{
  "num_hidden_layers": 12,
  "hidden_size": 256,
  "num_attention_heads": 2,
  "num_key_value_heads": 1,
  "head_dim": 128,
  "intermediate_size": 704,
  "vocab_size": 8192,
  "hidden_act": "swiglu",
  "norm": "rmsnorm",
  "norm_place": "pre",
  "norm_eps": 1e-05,
  "positions": "rope",
  "rope_theta": 10000.0,
  "rope_fraction": 1.0,
  "qk_norm": true,
  "attn_scale": 0.0884,
  "bias": "none",
  "tie_word_embeddings": false,
  "parallel_block": false,
  "init": "normal",
  "init_std_qkv": 0.0268,
  "init_std_o": 0.00548,
  "init_std_up": 0.0268,
  "init_std_down": 0.0033,
  "optimizer": "adamw",
  "learning_rate": 0.00288,
  "beta1": 0.9,
  "beta2": 0.98,
  "weight_decay": 0.063,
  "lr_head": 0.00901,
  "warmup_steps": 376,
  "schedule": "wsd",
  "decay_fraction": 0.294,
  "decay_shape": "linear",
  "final_lr_fraction": 0.0,
  "batch_tokens": 131072,
  "max_seq_len": 512,
  "doc_mask": true,
  "train_tokens": 644200000,
  "max_steps": 4915,
  "dataset": "wikipedia_en"
}
MLP neurons of a small language model. Each row is named by its layer, matrix (gate and up: input weights; down: output weights) and neuron, and shows model dimensions 0-127. Each number is 128 + 24 x the weight over its row's rms, rounded and kept within 0 to 255. Numbers have three digits each. A neuron's up and down rows have the sign that makes its largest values positive.
After each neuron's rows, "fires before" lists the tokens most often just after its 100 highest values on Wikipedia text that the model never trained on.

L4.gate439:136132146141091148157127100140102084116124113115136113188111114119145148135106172163118166135106134156094147133129163132118129092080138156133114108111152135084145161111134079177162121128142156100139065086146096139139135124131152117123132131089114138129136092136140088147118118127097130129154096117143108113149098107148117132091144147093119128174139123158099076139128118145139105100092
L4.up439:138124144133136103100117129164165145126110123151125139166107135116122143090127132140152145112150112147131112120147099128173130159082118147126189159144148175113116099127160137156112136107110171136144141138112098119103089130091147159088142133092120081141132118134121147129113103148128147173106099102081095136112099152105122153095160152109162096160151130167120151124100135139170137141091
L4.down439:120129142105118094147117103090127092140124154136098134130160132120141108144149112150106141151143119100143138110141130122115141101127159161151101154185117050145113149165151107175108098092120134146169121080101140132133109086121146115148081108141135161136136123096094150126078096122181168063150133124117104145113138118153097096136148084182149163099132118117151152105126120113131118129147
fires before: "0", " a", " an", "A", "1", "9"

L8.gate644:104121137150134166128177138102130082120136119139110139166143114138131146155126127107135142086159064155099093143117152114164099165121128167179141135108085124112063135081116108162139142139150116097108146168119116166111122183174141125130148146120109107132182147120140139102157122077106132165122115098137068159120140186129133153169130159089115142141124111108131176113094137136150129143132
L8.up644:132116142093080144114140134151138124117126135159140110101136110167102117115144111129139156118090092139133090135116095146112117149115131143081072135157119105147130172110142117153130123114141169140158133147136150122122072091126137124136129139138145189128084188175134136115121165106127125124133176125119148125158138117125130171127148144146162143105118147136139106155108097079141140165120
L8.down644:166182165135130166094097129131136113152088162135093150120109155103087123178115105118125126098139160137158090141147142132122131106111079124145091130142179128152137125129130099141093107146132123088125150107119123101103129108120186166079108165121093135128108134128117139158105145170111114134135115141094119176111134101125159146179118109121149127098096087151093132142175105124131130089100
fires before: "1", "2", "3", "4", "9"

L7.gate696:153119130119135111133197122140144124130151145156148105132169128134092119151125140140089118144114130118103124150119099116093136195069120182145115097169105117148138077165169070163131140118135135089150115084090113110132150117124109111135145113144119115181144101117100137105075094114134092119199089130107114144101087130116138144142137116121126146136158157130120143131127127093136103156162
L7.up696:129125051180165131102149093108128129151093117142158126094122093103121134130163115109111073162147108136143105117118081108100140142151137110152133118116123167139127128115157182117113135090097144128135157121157089122153139108078132101152130129135110123097134104147108117111121129177138155119110118104098137135105140165114144100139126115142184090123131098089119143173117095114157176111104
L7.down696:148180128126101081145155134138118105123090108105111101117102108103118132144122147142120096131106115157173106146148110084104187109106128143146167124143075120161155126154130155147125134101089134120162137103097148119148146142176097151108138126144140116131137142140119123111159165129110165163084158144122101132134143116080138109149172162135065164189143122116110140111116149162076114120129
fires before: "9", "8", "7", "0", "3", "6"

L8.gate460:122121113125162119120130154120131104171126136165113126154113143126131130133111115094144107158158116165137155148174151136158103143114136113162096137111116114113093130125122096162128118187110122085148121105152116127157146108097158159115118084099135135112150115143144144129146145079162053114120088187146118180111088161130144114144163153107165115110106099075149154119083128174175159096148
L8.up460:125156111179119133130135116143092113165154118117099110143131126108103130141129116164153089091155067159139165107100096128127151119132136110156103097117134136112126151146128103106107156140147144121083153136141145132167131108125100109124175116140142106144133136116122107121127102118124102078142114173154101134186141136156120073120163108123117084138154113112090143113090179152167096127153
L8.down460:127148137097109093103127188096165081145163143125140126153160088138104155157133135178118124080105093170102177148090116145133121163136165136159147159123109106111159154136158108140141145136116068182144148123118146153122145139086146165155135116121097138173137116113141141140106158100168106103100129130127091123098165159132117129141138131140099143124119131064152117139125096140142152106145
fires before: "0", "7", "4", "8", "1"

L8.gate135:103110145138075149131083115132139179168111110151114110153106151161116135100123098125122128139114124160137112126161120107116112108140090085100129148125090104106145122101146092156150154130142161111125105145141098095101096129148104110098099117106152117125133109155178114103113120112127119131124125161100119138125141120116147136104128146122164106104144133100124150143122113118099146120127
L8.up135:129150160117142159132184095131148137119169112147113117147078136119109110126108126120141101116152159138117127124137102113083145101098140101105132137173081138120110093116173134106131111128104166068121134169135114128123140113125138099087150128155132163119117119154156098100127105137124114106124162166101136102118089135130124101105094131116138163098143140109132118155129108132093124066082
L8.down135:152126118136119133102142123154139166096146124157169124151090182189133125171142127155121134127133120123131100144148152165142148120127113146142121137136146148140164151143136095159123108171127129092141140102150138111125156151150107123130121116128115128132146141139136126177126145097144130121117149104100132116120145110201134099120100133146086167148122143119128099109163150125124127166120
fires before: " a", " an", " who"

L7.gate621:111149132143101106090141121117132124143086103112131109150157148107127189116108116106122116139135116099135171130165128089202148118172080114112133170133129114098079156119132090132069062141137125129195130106114131120076128149126129170137148108129142153125136116096118136159086108102160095133102114124146125122140168150111140090171138151173140132121125125164160110116116102161138144140125
L7.up621:168101128137105146140126127106147106134109112097133164078106117169118126072138165118123109135159148102140098123147127129131078097126106117093130111112164139152073119153147124101102113140076109120119139113104122115091120150125123056160105134101153102122106119098153168127131114128102127147134122121110147127108136163104107115128107176139134172127137128141134125154130120140118148133158
L7.down621:067107123106140070148138139109116127153146127117140118135151143084120133081126137134136116114125122147121128109089113136159104105138101150107134134150116143133105105163123184147113135079108152056119152149120137107151103128136093131160113099135117117094140159128100156086119126133129115114133106079102136140150166132074146123142120127132145140136148129109128092148120109126130146136171
fires before: "s", "1", "2", "ll"

L4.gate563:152130146125127150113114152113123156149116091198161136118129134114159113106135100119155108107110164151132098118149152130188134127120150143128132109127141188119120151131126140180138141128132115116171117139129147117038179147108167143110126130094093114137148148142143131069147093109171078126126110153120094170162152164129113128179142142116112129136123139086151113056162115122140113143114
L4.up563:118178099144150131139163078172148090110154169106143127138147106097137130154148126116118112129075167135113124130162104105123146102140130071108121130118134155146120148126084068116117136131113139099107174102137119111141138139164106138157114123145175132162145107143156159123128154100107137110152143138110148145151128144156146154160168191099111112172135125152126117125090117121107111131104
L4.down563:147123103143166169149118106142168138109131140130152159130165141128130124072091132149101105120134138152150090147131114078143139122111123093144104125106129136125133158157099087142163086177134115108167136110108085087132084147113161111138111127136130149159063111109112134140118160091096170158114137118168131150151128090123092134093146113157114143143135129160147135143105129146143124131169
fires before: "9", ",", " to", "0", ".", "1"

L7.gate278:117176128131116148124111081122081129101123128169158153145133157140100147091144106111131186146104131147104103145156077142082110092134113142094111131149126151138144090086122129126127168108117128114135081174148120115148165149110086143167121083138160126136168112089154109135156130113157101124109103088130098155158128128106136120133152106119107130182159114088115122117128116097118132127106
L7.up278:116138135104160122096116136113130126128185119191116121147085136104096114109156124107139149125085115129156156117143084148128143110150166137122110088136110157183149135151121118117134115138129110091103164116148114174149160157135154118120111161133140120099134123163122097137142136134129103171095125156091184126130156158134114137164110119115123114129150131105123140150131109110134124103112
L7.down278:143127116183124097136142133134127176160119120124134159125147126140157152145149148064155142123156148135104112136103125107123122160127143140130108138109144130149097114059122112120132101167134118122138147105094132124151134075139159081147109150101110116137149141126114119071183106126122130125120147129099070152112151145123132084063122141102162118142097091117100086108123130089126108142090
fires before: "==", " of", " ==", " and", "s", "0"

L5.gate45:128144134140159129119126152113121188096174118126142149139121117089154179145154072126118148104094117138151141114135144169102141160157096139156130168128115134125113155144130109137176168141104138096119115177157148108127133142119108175111106155135122119157096148112146152079147149175143135166164162106156173153161105120107075145107131101121140131119127134094150158131135130135149140088086
L5.up45:130157171124151106101125140139125150132133139092108149160105128127191124135153123127148142113123143121127160095114120133087089060114104104118143125136155101107106122130121134143141161124132139128116147128130149169108157124074124151130135154155152156148150121126171136086129150137109112145107140146150151137113068132114135127170165151150102118110114124114118160131115128116131146113102
L5.down45:127082124156132173134139138080129160166156121136156138117131090114133128111187129098059154136120120146119144130105104109125161128134121144105112140146114165131151120136110103145169152069123157152145128145139147105124106144165112121140128125157134081109105159160158135145134158112151079113123137166171133115114130089040156093132132114069173120165138156129127137133133135126089139137144
fires before: " ", "1", " a", " the"

L9.gate666:107088111121133173137105135129124150164142101114098133114125156158135166134138116106179081083112121131121180186148116137158151088111098126195128148139138099120101103117153147105148099135124159101162117128115154101139123131112150183118163107081084144132141089111131079084119104165110128102145164090144141140060131118169115091136098128129125165134092115132143161177159098143124160091124
L9.up666:148136087116108131196151103138127117147130125112157156107146125120149114188140124082132129131159137116106116158096122108142176131108118132149125131118130148194136118099160149149115136124143169104127083156139109088111158165149109162140123099104091119144101144113118095130146163117109110132103166104186138148108094150135129138123111117132154160110125127191153118143139125153134103108134
L9.down666:133160160145134110134177131145152115148165115134136178137119130102129144130165138129108114149121099099116160130144094144135117137115160101084117151107165136132101087120131145108130129122111109122099126110156164122084135121161101101127134098131159117114115129160104142149125111120119115117143109142126160140156117145136116101153102125124128126194138102120079132130140135103120131124131
fires before: " |", "|", ")"

L9.gate617:162161133126168142077078168105091113068122094120150122136107136136098140169152119130127133120123112161114139121167098118107101146078158171125127085172101136095099119145161127098151074095125130119120119109132165145101118145143081082121104116120144159161141141140132154162148114148122173121112088137143129152134157140146150135186114108137171130139142104130138107149173108109187107120136
L9.up617:127118136142147102143110168132154094141095103105142127132121133139108167154087124138145130089131127119169107141126150122118167112091113124123108133153181108124103110141160148120114089127164137084112107097150131114121120117091108137115116162114115102130076159133123147094133117088145142123116134129109114201124166166164127125122110091105124121118149164120144175095110084127133139160106
L9.down617:110120112117141170085147168100140136143128096138137119100138127097151116109165085139111152160110125132117142101110099162180141133110137129134137121102113158072103117132112151123105130121135136152133111137119089156121169144135106118109125146159126110123125130143164133112088158103114070089112112124141177100166115117076177116129132108153159124125078113147164104098100140167115135138137
fires before: "0", ",", "5", "3", "2"

L9.gate639:105145173137157135137155163125156121099103142155148134154152199105131146126156124112108098142154104144137112147175125140104154154170126127135143125149137185129148162131138104124104102167121143079128128154128162117097103119143131142111151089125174132103132054105095091157131129139122101127118139124129108132090137138139107100084106154134125094135156107101144156163130100122111114109095
L9.up639:118121161158087125141121124107131132126108141180121134172145131135132145119100137117155101124138140146154108145131147109148152089127119132145147165171135132110125130121096110118142142175168123119131140151117109092190104126146158146163133124105167090094110087139177124115125129169176107125134128146123121136080064153126131122131074126115101136127102152164099144097085137142133141104116
L9.down639:176137123132134143140104117122158114108135088096165083150146141138131143077113139181109121156115109119132085113158168119120117147123111110140155139115173116146119122105156089129087137152149161133091139125162148116083158112149125136170177083160148103126143094130141147132134138125095139133070129121159138112136182126129112167125128140139069105126111098116152152113128092093133125112128
fires before: " |", "–", " a", " an"

L5.gate354:161149105153184113124111127119125126126110145090146122118152133122126116143138170139112131171109103124152152102112117130113085110134127108106151153115125148155116122169136140135118111161115160125160124105150099174097143113139102128095096160105135122154140139143126119117069138152128136176160145111118120152109090153153139196139135155102116116160141135142123140102115117166128143135073
L5.up354:123176116112181152110131102132147079089128115145123104141142108138120087104157153085118153109139118105116092118137137098115111120120129148129104141143142146068100141175092162129151133134181153132117149110101104117176104160102116111134150126123110129138125122128107154090113167123131082093162140144130147138113144123111113147184142143131115150164163151133132112116146096103135133091149
L5.down354:103105131137186113137156104148109167083124108117163140129121144107120107102104105136158146120052110163105117098150100105155125173132144090161100093160116146103179130113110126099136122128151132138141128171137142092128133167144115135103115141097148111123158139089136093147110102120137103121107130106140134190159149097114124143092140117155105102141121112105145122105114156120121150165152
fires before: "0", "1", "th", "2", "7", "9"

L9.gate87:114141098135118127126122121131119180165096117123130134123127098147091140175106139135155089120105103158140171136122137132118110126118104119113142155140119166095155089117164146142124160144140134119126165181138108144082124151120137116132155140128156132126082137128133124130166160116148114148113124114151148144104100151120107087101126122118149095114112128179125143087084109138200124147127
L9.up87:111131133133118174121153150143134149137115101098117132178136113144154106136167164126096142108103126120147142142114136120135148157133077148150126179107126123140132122158104088075130101146150087074109129118124188144114085119123107130098101157103069112103133113133104130110162152111138099106120150118153138141136106146131090153178110125139120065150119109159131080116150121138169125111146
L9.down87:175152158173103110139133086070156123142168149137101104164127136188114116147123150107147133187136097112132127138128119105152129128140166111146116128088150145134121123111123165086120128152117168130160144137111124157156116126111160132149129151098094096171095138157153071116161137189115109093120121137131180140175137129117136093130072141097110147133108128125119132140113157142084136112143
fires before: ".", " |", "″", "4", "′", "0"

L7.gate665:102143135149120109097145107118147143137113115117149166116132123177085110135123160106145103139145087144142147194159156117116149150122107094094104138103118148120147132166135091105158155173125141088118142126128115139116143137119156085142137135084068122147133157169105136149128120167147115124125120129169129129155137146098142136121179170135147130116162115178179127148083105125143143110126
L7.up665:129136139157139130096154171142112104143155171123102127136121128104121119166143158116169127151140140129086135125108114132140104156110135118122136122064119103155145136167163112110140143151135159108131124165107137122154151152101117093124109120136120122136175081124117160143144115184122144101170103138138137117126158101137121144145121126126081091135091138122120157143153099126153093134156
L7.down665:145094120130137138150123167100119122110111123132131146101121121156134148169150110151156095138098149098120095132095164144139180116146141066109109083126124112125128147126129121119138140118113138174104118143159146134154088171162142127096089170145102163157169119170133097143153169103116109123138114123130111115174152106127157130092145096161171172114134106166136126142156055192109159140139
fires before: ".", "0", "8", "9", "1"

L9.gate306:123126141155130146103093110098129147121146154135108112163103167087106113096154136128134154100127143125102109146137115153142127121130109106164111164131104138102162129141121135139122120148104121116149122151134148126134134146154148152148186145113125115148123100128142113126082134101115125199081123148122156109110178105151160151138122113119169126132102143075175101130139122116114122144145
L9.up306:075161145112139170114129097131161122157161154148119102149158138071132125079156135094122103125158095104119150161153103145139107127078078119127169118108082086172098115152168142126126136142167172090131136123146101112129195101137149143119165092112092125099090087153122101056088124095129107169160106151126137131101140108194133119106162133100147130151152145121183117143131167122124120139134
L9.down306:118148167187143108155142119122125115134183157093135107105107101077141097116115133114118148134159120058061138115159117215137130114107106168123152134168151156144174089135151150047178140086098099125124129121110138103130144118145132076148121120120107171137095114148125127105165097156141116146107118129138139132145155099121144158167123109136143109127176130111130113129111131105134106117096
fires before: " (", " |", " –", ","

L9.gate589:092135150121122182127124151121097162101099100167154051098146169124137148131131119137132138137124102155143122136098116107149104189064114070142121121136109145104133149125135132143150157121163161117161122105136115152103151120118129167133141136134107130121165105104178154112110152154147158163164138110122137184115119117147124116117134103149107152119096106145131134121143101130145161166136
L9.up589:128179152120113129062133154166129120171119106134165157118146128107097114106130153107136118175110132143167126139100096104135139144110128102181155123136092147129131124122157155120105128081146137135122087132157110177152149120140154111108089102148131126117142099149136092178096083129138111145143123126124169086181133146116117183125156155134133097119137125136112133111118140153133139163120
L9.down589:086160130144147101126100105131156142105131114135170122128133136122131126075115170127125120093095113180120101109118133148140106180165129108099107143169147170165143106139107148155128115129140132137146132090117152109110107116151129120117170132133111110114119139083163143127132142142109099124108151115093141160125118165085096155140109148167140119133178120167143131150131135142088127140135
fires before: "\n", " The", " He", " In"

L8.gate368:156168117153136133102120122142140103149092123145132117112114130111117128111166129179119121138122066144154118167166122095172119123153125154124153134109130164106084120137152118161112104142118103134163138110119108147060098140121119109128073139115135140120104088145176140052118100133129119165124085142108126129103100172137165133116164161131084163118102068088074123113091146144114198109103
L8.up368:090122106126168140084091096130090098121173108148160070167112119130113133128102172147087097096162116116134048151092091128116127120147169123167135144159162125133149100160113108179126125139138104090125126080088108092093117107142137166150129065136127125138081108167135122130173131125107117153109076169109118131107168177119120108135137161109127122141154137112092150102103127129127132131156
L8.down368:091127171152149117139118121148140153136159116119153130127122131142153149099118170177101129132137128140109120140107148118134141127121114139155135150109135093129158163115127100158118124148103126140113168121074154118158081148119100130140141112093106132136114094169155153123146131175116137148134154130122096128094119130138096137120127123115142106117118119140098161149164137110104145132138
fires before: "0", "9", "1", "2", "8", "d"

L9.gate568:168127132162140112138115151143158137110115123113191121146105144138141161108096131171131139160149125160146153145146117124146091098106122127141167163113135148112116127126098107128144131158131118107142152138131139108092125137130164153116149136127117148144157122094115122120103116123123166133130110072167113140120133168107129132151131147063108063135090135171139144108143069150134138123129
L9.up568:125105100177137138154101106157113100144133107127156106175101115140135138147067129175133129180135127153129098116175100119134102105150129123122120138141125126142126111141101084169140173134111103128144137143146155110131142108119100160124108141079144108084110118104129146126180162136154121097142163155155137138156081139140134131121133143098106108134123144160120132110112150102093099140124
L9.down568:130159114158115083073155112133182134115107142142104130130090101112107097119120135124144085176140116108137075119156150104155094155110132127125144152159135095104153131118152106170137118121114149105151131096139100138098102120128130108085109134141127127152162092153060141084146111154121128120139081080085087090112132130136111161155149149149101137119151129121130128144141148148095154125148
fires before: "0", "1", "9", "2"

L7.gate624:146141129098096145138107132107081147093096099114152101104124123135109131137158108119119146171119105147132113140097123105168120194138160135150101091122096150136194163095125177179144139109136114114123155098136136119128136132146161146126159162135106134167151109130150119101150165167127092132145130123132146115152104138103128174081101105134142102111139137173151122095114123125108134159083
L7.up624:158120126124085121111135145103132099090161101141147092153143151119099096156145126112123090161148143117147116149098112129118143129140136117108156080099140149113088144151128126129147101089134148093135150127103096140093131110170121135125116143152136141183097132127100083109113156167153102130186125126108156169140150156145145113119140145123092134142130138122143118124130091156157144156133
L7.down624:095136151112123115133125130136093167123105106111174112126132105110151103097104145159140127144107114174126093153076116119133114147093129109145093126155127177161153109133104131172151124108124160110138152120122143119108145089120120165136167108147126093131148095104153137107091137141123105110116105111112154160161088101092075160098130105160115127105139143173138146126100127126104161171150
fires before: "\n", " The"

L8.gate39:159133106144105180140119110112171124122123119147116166112099130126111144098176132123118124148146102139157137179077110117161128123101109139171109107110093162115107119085127101117132111114106154115101116154088157078115099104140146180101158124106160097128122116125117106126124140139079127171141140114138103159149078147146124110150134144137139136142133086121130154121133153099127133125113
L8.up39:144136114085110135131106108140171132108118113127102132119117091165135131128142174130093099154133139114165147120108115107144160108166127155143106114148089143123143113106114098127109118099058163148090094133106166098122115130101124147080138144141183107119125130166101132151127174123083145115136147093117079118127112130110107144151121153198143133124117109157107130145145148107144091118131
L8.down39:138109152100136135134135124140138122126129136155119113131157079111131121145118163127122106128126124116138128133149120098123129114154255131144138126127117150131129127146145113138118131120080119131129099122093126127124115126114144142127121134121139139107092130151121129110129126117153114130152117125132130134129137152151114128165114130125126124107118155158116117131136148121123133132148
fires before: "==", "===", "=", "In", "S", "|"

L8.gate141:141085122172125156124142125154122064165113110130136142143156137131101150122171103140117159141154127118095157127159127133153103146136140115132127117103109141085095098121130123185110191151145109089138132110124117171119159131138156126150102105107133154119106166115111109070111129131099146167125115124131131153103089174115158160142153152095142112110120133142162151133149108099151147172116
L8.up141:151110167135105112091145112104119135166137172150103125144118143125129124104137109137102125150111098107106114115184137121148092115127128129091150107102109092126092176111087108135124109145153107119086130109135122142140129094143152136108121154137137128061159117119122094116158154121147150152121091144099141139098112153123112181128138155137084129166107070149122128120149122157106115123139
L8.down141:144095138159130147117124117117143146112120138140114157149132150143129121127134124162131154158159095069093081104140108133137111125124164130109091138174136127129129099109113128148138134115124128118142142141108115118156082046115162096109144113152103151077144120129180121120140098152142092184137130172105136148180070151126147109124118161144088140112105116117105121107085129124092125122145
fires before: "2", "1", "0", "9"

L5.gate294:117129118111145166155135130118114114123086155157106137145147137122136070134171152154104165125176158100123104181158117127133109125155113116140134145128169158130115133119106117149161151160109152157128137139159121101122144110208129109123081145118135095135132132092143126129132108112106097142160127128180079161113113122104151113089141140137115144156088122127124110111078125152173127136132
L5.up294:169157144158097143151136124155116141103101113145132138121168107119115114140086127163141130128126118129162167133147095082142102110160140138164118139116137151150118072125109113159129130158105163113110074148157152097159143156145154146140169137140140106074135099069134098140147119094082166096125129131153120148111101161122145109104134095149123053128122083121129152098129125129097090116162
L5.down294:120111126131155101119106131109128121119139150142107114123083128139124105127151102101158155119086112111138091097172094111152140129142143136117097131123116092166136142152135111160132160112133148144133103164123159130162122076113110139147120112101110118168136092124142102101131109153095124142124126091152115090147116107107133146102091105114110159150144122167121129145100079100108157085167
fires before: "0", "9", " to", " the", " of"

L5.gate344:120144157141148083126120095116106124161111127163140097127134124119152140091109102155142130094100083122138136154124105167107119150117126170120100132137125128101101125115118139136151145124157168103117132091138113129108144129068114123128081120178143109119153147121174126104145135100154119138145104102143143152114071156150138141186188113108144119142135127084145085079153126123125145141092
L5.up344:140100153137147148104118130151129068129134097134105111141114178141140112130097156182099127128119120156127193131125101151137090147135129110089163176095172091092084098096146156155149130078105133130133139123137122134128155110126131113096132156118132171127117142099151193128162127122124093158102139129168115131114157148145120137123126097171134111120151110114126104113131175104096127122131
L5.down344:144127130123118079152112122067147119137143131135104130134143089157109147111138146145111144159120137095128140170112076088132139080147080105148113113167119099160100141132132095165086151121186125140138133169132147117147078109104113086138125133142151178115097142119126105172113123158139136155128144146133083114090115154095105124122134130150132140135129119154160124156118128105129126133156
fires before: "9", " ", "1", "0", "8"

L7.gate599:130151161130111112152114118116167124101132124143173106112083128138115187127148153124113166150102141161131110142152093074085057155118141130095153102093143130097099174153159138164119133120090131156127115141109079120128124152164131117146121105157148152143109101158115102095092104124162111133174107140125128132158102150108148106098138131144169137138136111127123155106139101143118158127129
L7.up599:132140131126093148103179139115144114152141104135153133099080141141115134137172127162119148125108118151110115117131104152135132106113154068101143154129149096151227123085125108111154120121163117124114096119150141135161120115096166132125109121133128102083116132141121165085124136116099123107133111137116140137131131154162084158162133116159076138141138108123101152120145093156112119098145
L7.down599:120121148156160105108156107084093123149136130154112131182113129110110081109168151130084108142108160146148084135084158082111098194114141159120120120130132182179103142172100136184105132103093126146115129126094124099110142139159086083162126131162145145176153138158119143143118122132131125119135106101119087147156095154177152138180126143155132145107103103075131155102123101120138155109143
fires before: " to", " of", "ing", "s"

L7.gate135:136129148186151112138136117139123135159137125142127106113147102132092143101122114124126156163107162132134091122180131134112110138101118129156132085104110117109134064126107109167150159103151150134167122144098142132134109148126086118096106154122137111141133158126096149118097105118129084134133085140123149146112139123119133102125124132096141099135125125104079112112118063132177138118107
L7.up135:124126100137113122130129169091099101108098086176117137129145096164122121132114117118127172105135152150102099082149154143155139159150145087135126156112110140129116137098123130147152111118121142106133122159141072123116095088150153127132114127119132147120129150133128094152124097112170090113114185134135125155096103172121130133130160146110112105162109135095100151108132159120139091114081
L7.down135:154111119101095158134119069152194128075112131157131127106146145122131141101117098124133130149154130118079108155110121106147145110109094088105131140126127141137091116123161102078134128162150115128146109155123166110066132190145139116088136154130111133118133113118167133153084103156125152145110134120114136139135156105082152122123144108111122155149107118134124144109130184138084101147127
fires before: "0", "1", ",", "4", "2", "6"

L7.gate423:149136089181132131112145132160083112138147151119143144124126136130142128084105158128151132131089128182126061147157113173144122154100115105140152105104172147139101131102101127114133165117154130114115167100146149112139087150114135109153113129130145189119160134118149152112130135130141115082124117086114161154131113155124129133155169095152098178119168113119118149093128095103148098139107
L7.up423:149109127148104162144203092123100175133110151139133116151138131167159105144141098136153147133121150122140121150114190103080107149087124168149101119106120147114119150141143102144134128118103152102083082157100149099136131134138132099112096122126146122114136084179115097156144141119099178139152083125135193140106138122120150080145170146133143094103153139114098152120156111122097125143148
L7.down423:132102133124166118127139142135122157147135101116160128108118113101092128137135131170138098157161144135122151130162128093107101107130124087153174157114127128141124090091138132088127151098064117087111118176109141164152110115131091143133101131140124144126116174098134132118081085088124111110114117105101135148107119132162116099124157116084123138115170146134163103143080104106136127096119
fires before: ")", "0", "1", "4", "2", "3"

L5.gate51:084142080133121157131126128111146107084133097133141113130130152125106138082130148130148167103170115127138115140090156134167122138121141107135125122146109157119093120098102118093127108101146140112135133135094131147115147120123130174122153085133126104123148107148155144160120115180163153138176146148142120203151148118121116104110119122138127188151149106178150159111142077126152113157116
L5.up51:156139103097113112097127090143124125141135139139145134077161145129128108136172104108108115149158081131152119130112117126139157126076107089126141123143148139122130105124128149096130099127117110113131109086197144151154144074149087156143147076180101122128111111140111129143056093151133137171139119098133112087131104109131141128122143118140106122159128107122094110162095121177126143160119
L5.down51:092169138168155138132153147143129178114136107074151122089114118145096124116095131136130108141130161140168124115098078136101102151133103086111142133162142161154139107134137136137131096110118126151165094127123120106094131155135147145084089142110141122119133153129173126101121131146122124122130132135117115199138128122117114106118108144150153137106144141146133128136126143119117138114133
fires before: "\n", " The", " He", " In", " However"

L5.gate74:137133155138124125146143123156142118107141139132138150138124133148100111135151150158169146143091124155170174123126139056119097137128138111140107147091073138136123135137103167078084096167154118133097139107112167169131166116115125121113145171101127146121096145129135102144107094115144147084131105132108119131129141108138077099125103101108118079151134108090105133112156137128107153136128
L5.up74:155138111144152116107114176142118152138130141115149118156118094152109147123100106115106077084125151083207130151142176141102142118148111123154119168146128109115129159077141110129150132139111118135080065122144132114114118122137158103128145090132086070156106155081116149149111148108118121171103163117164147146119121132146133159079122129099114114140159105082121191146183113141146114108103
L5.down74:132118139148152114085171128094151117108107163110127100124149138107147152110130112133113124096077126137159106141148123133135118162131147121156114141098108134112058153127125118140105133147115105110149117110115142139110150117132124134111155104148111114158139131108146145171121146132143094162164129165117147172132094154105152139116090135164121100093083171143164123171123145121126085107152
fires before: "0", "9", "1", "6", "2", "4"

L9.gate275:160148101167129108127129122097081153140103132131172096128121126107111137116113123154135139123115130143167151116127102153155139134165134111059156161097157159142071153149122165166119153125124140150138177107145114144177135177140149123110109121172088154133133143141117132151150130156153121132157139084141112185104139148149168145135164168127127121131069130121130171118115136124105123147096
L9.up275:120107147116166076143135135142136108155117141136162098108109133159156095091120144115135074117157093083147148145147147122138111115146141111177151122177159125135075119143085142129119124123127139101130121143107089147087122103137163132081160152140121113129091101135110143128121122113170112088147131139104121147142162138126115115142115147118066132136130131153103144133113141152124134170119
L9.down275:107125102166120069132146158092092156133171146142171144139162150152079128125105150119139082146118142144142166130134148125155140142130122070174173120143133157158135133130120118114113079131133137108113131105097113143132121123122119142115133124120172157087132119128148161121126120103118156103124164074120104094152065100149099138131177092110167132123127141099118141138147152134114117110167
fires before: "1", "9", "8", "2", "3"

L7.gate126:112137153158140145135183161092108147193121098150138142164151152098120151103151132125113101118122126149169122149123142110111112089072144146136118117113159122139165124145104102164141122141127129104112096109091115133174164151124128128140092182122138106129146175141127155115152126155093152139106103142181141157129133151127170144172138141093121101133152132088127133098123102143150142111127
L7.up126:156142135144131127134137107171187147104098115139143123144125101130085127134107095138121126084154111104156133147137120116105125151164137089156062114118147145136142133088121129085127096142125118117133142126099134116101059146146135162107135148164131132173150132107142129162141103091119113118106140149094157112120113114121191129136110136136131095120124113100112126106142083086133139138043
L7.down126:185193103142135122129209077151125132133106125116129109107148140132145127129136112113138135150139129154141128167172147104102111115143140127138122130154113129112174150126137148138131113130148126108143097095062147143141100086170113148170105145115139128124145135154157143149088125117124124131147160106187141151126135159123149129164122134169107139130137099085112155128107063112141129162110
fires before: "4", "6", "8", "7", "9", "0"

L9.gate37:135106169113131145125136114099101146162132128104128164183134141160142095151175158108171124126120136138130158133117150155091124139121113103130147106116154150077139109085127136177125134130093115104101170117095169154118092088126108151113148179124113118172134154116123109088128090128145137155156133090146102124147094156108153106125125138134128146125133142135081131085130146079103142138158
L9.up37:109122139156103142163147105129114116147152171134118136133142111106115113117142101103135099153117142093129125122086138154131171172176084183108120165114174132140144107169112161110114161100100145129118125147122128105079120129133149119119140111096109117131121134112105129137128138098159154129078147094126123116122095159157077121090096156137092105086140085115131163109142132106121125122120
L9.down37:109103097125123139120147110125135119156171142146122090101094132117104110161145127091093134099121092125093136099138132146120147132100103120165126153157153113173130139130106143138134130104129113131122131127102138159144153090142164120134146145107102133142162160153117101136138121154144159084126119119154107144138140117151163127124074140146074111120139143178149132169134135098120126132128
fires before: ",", "1", "0", " ", " November", " June"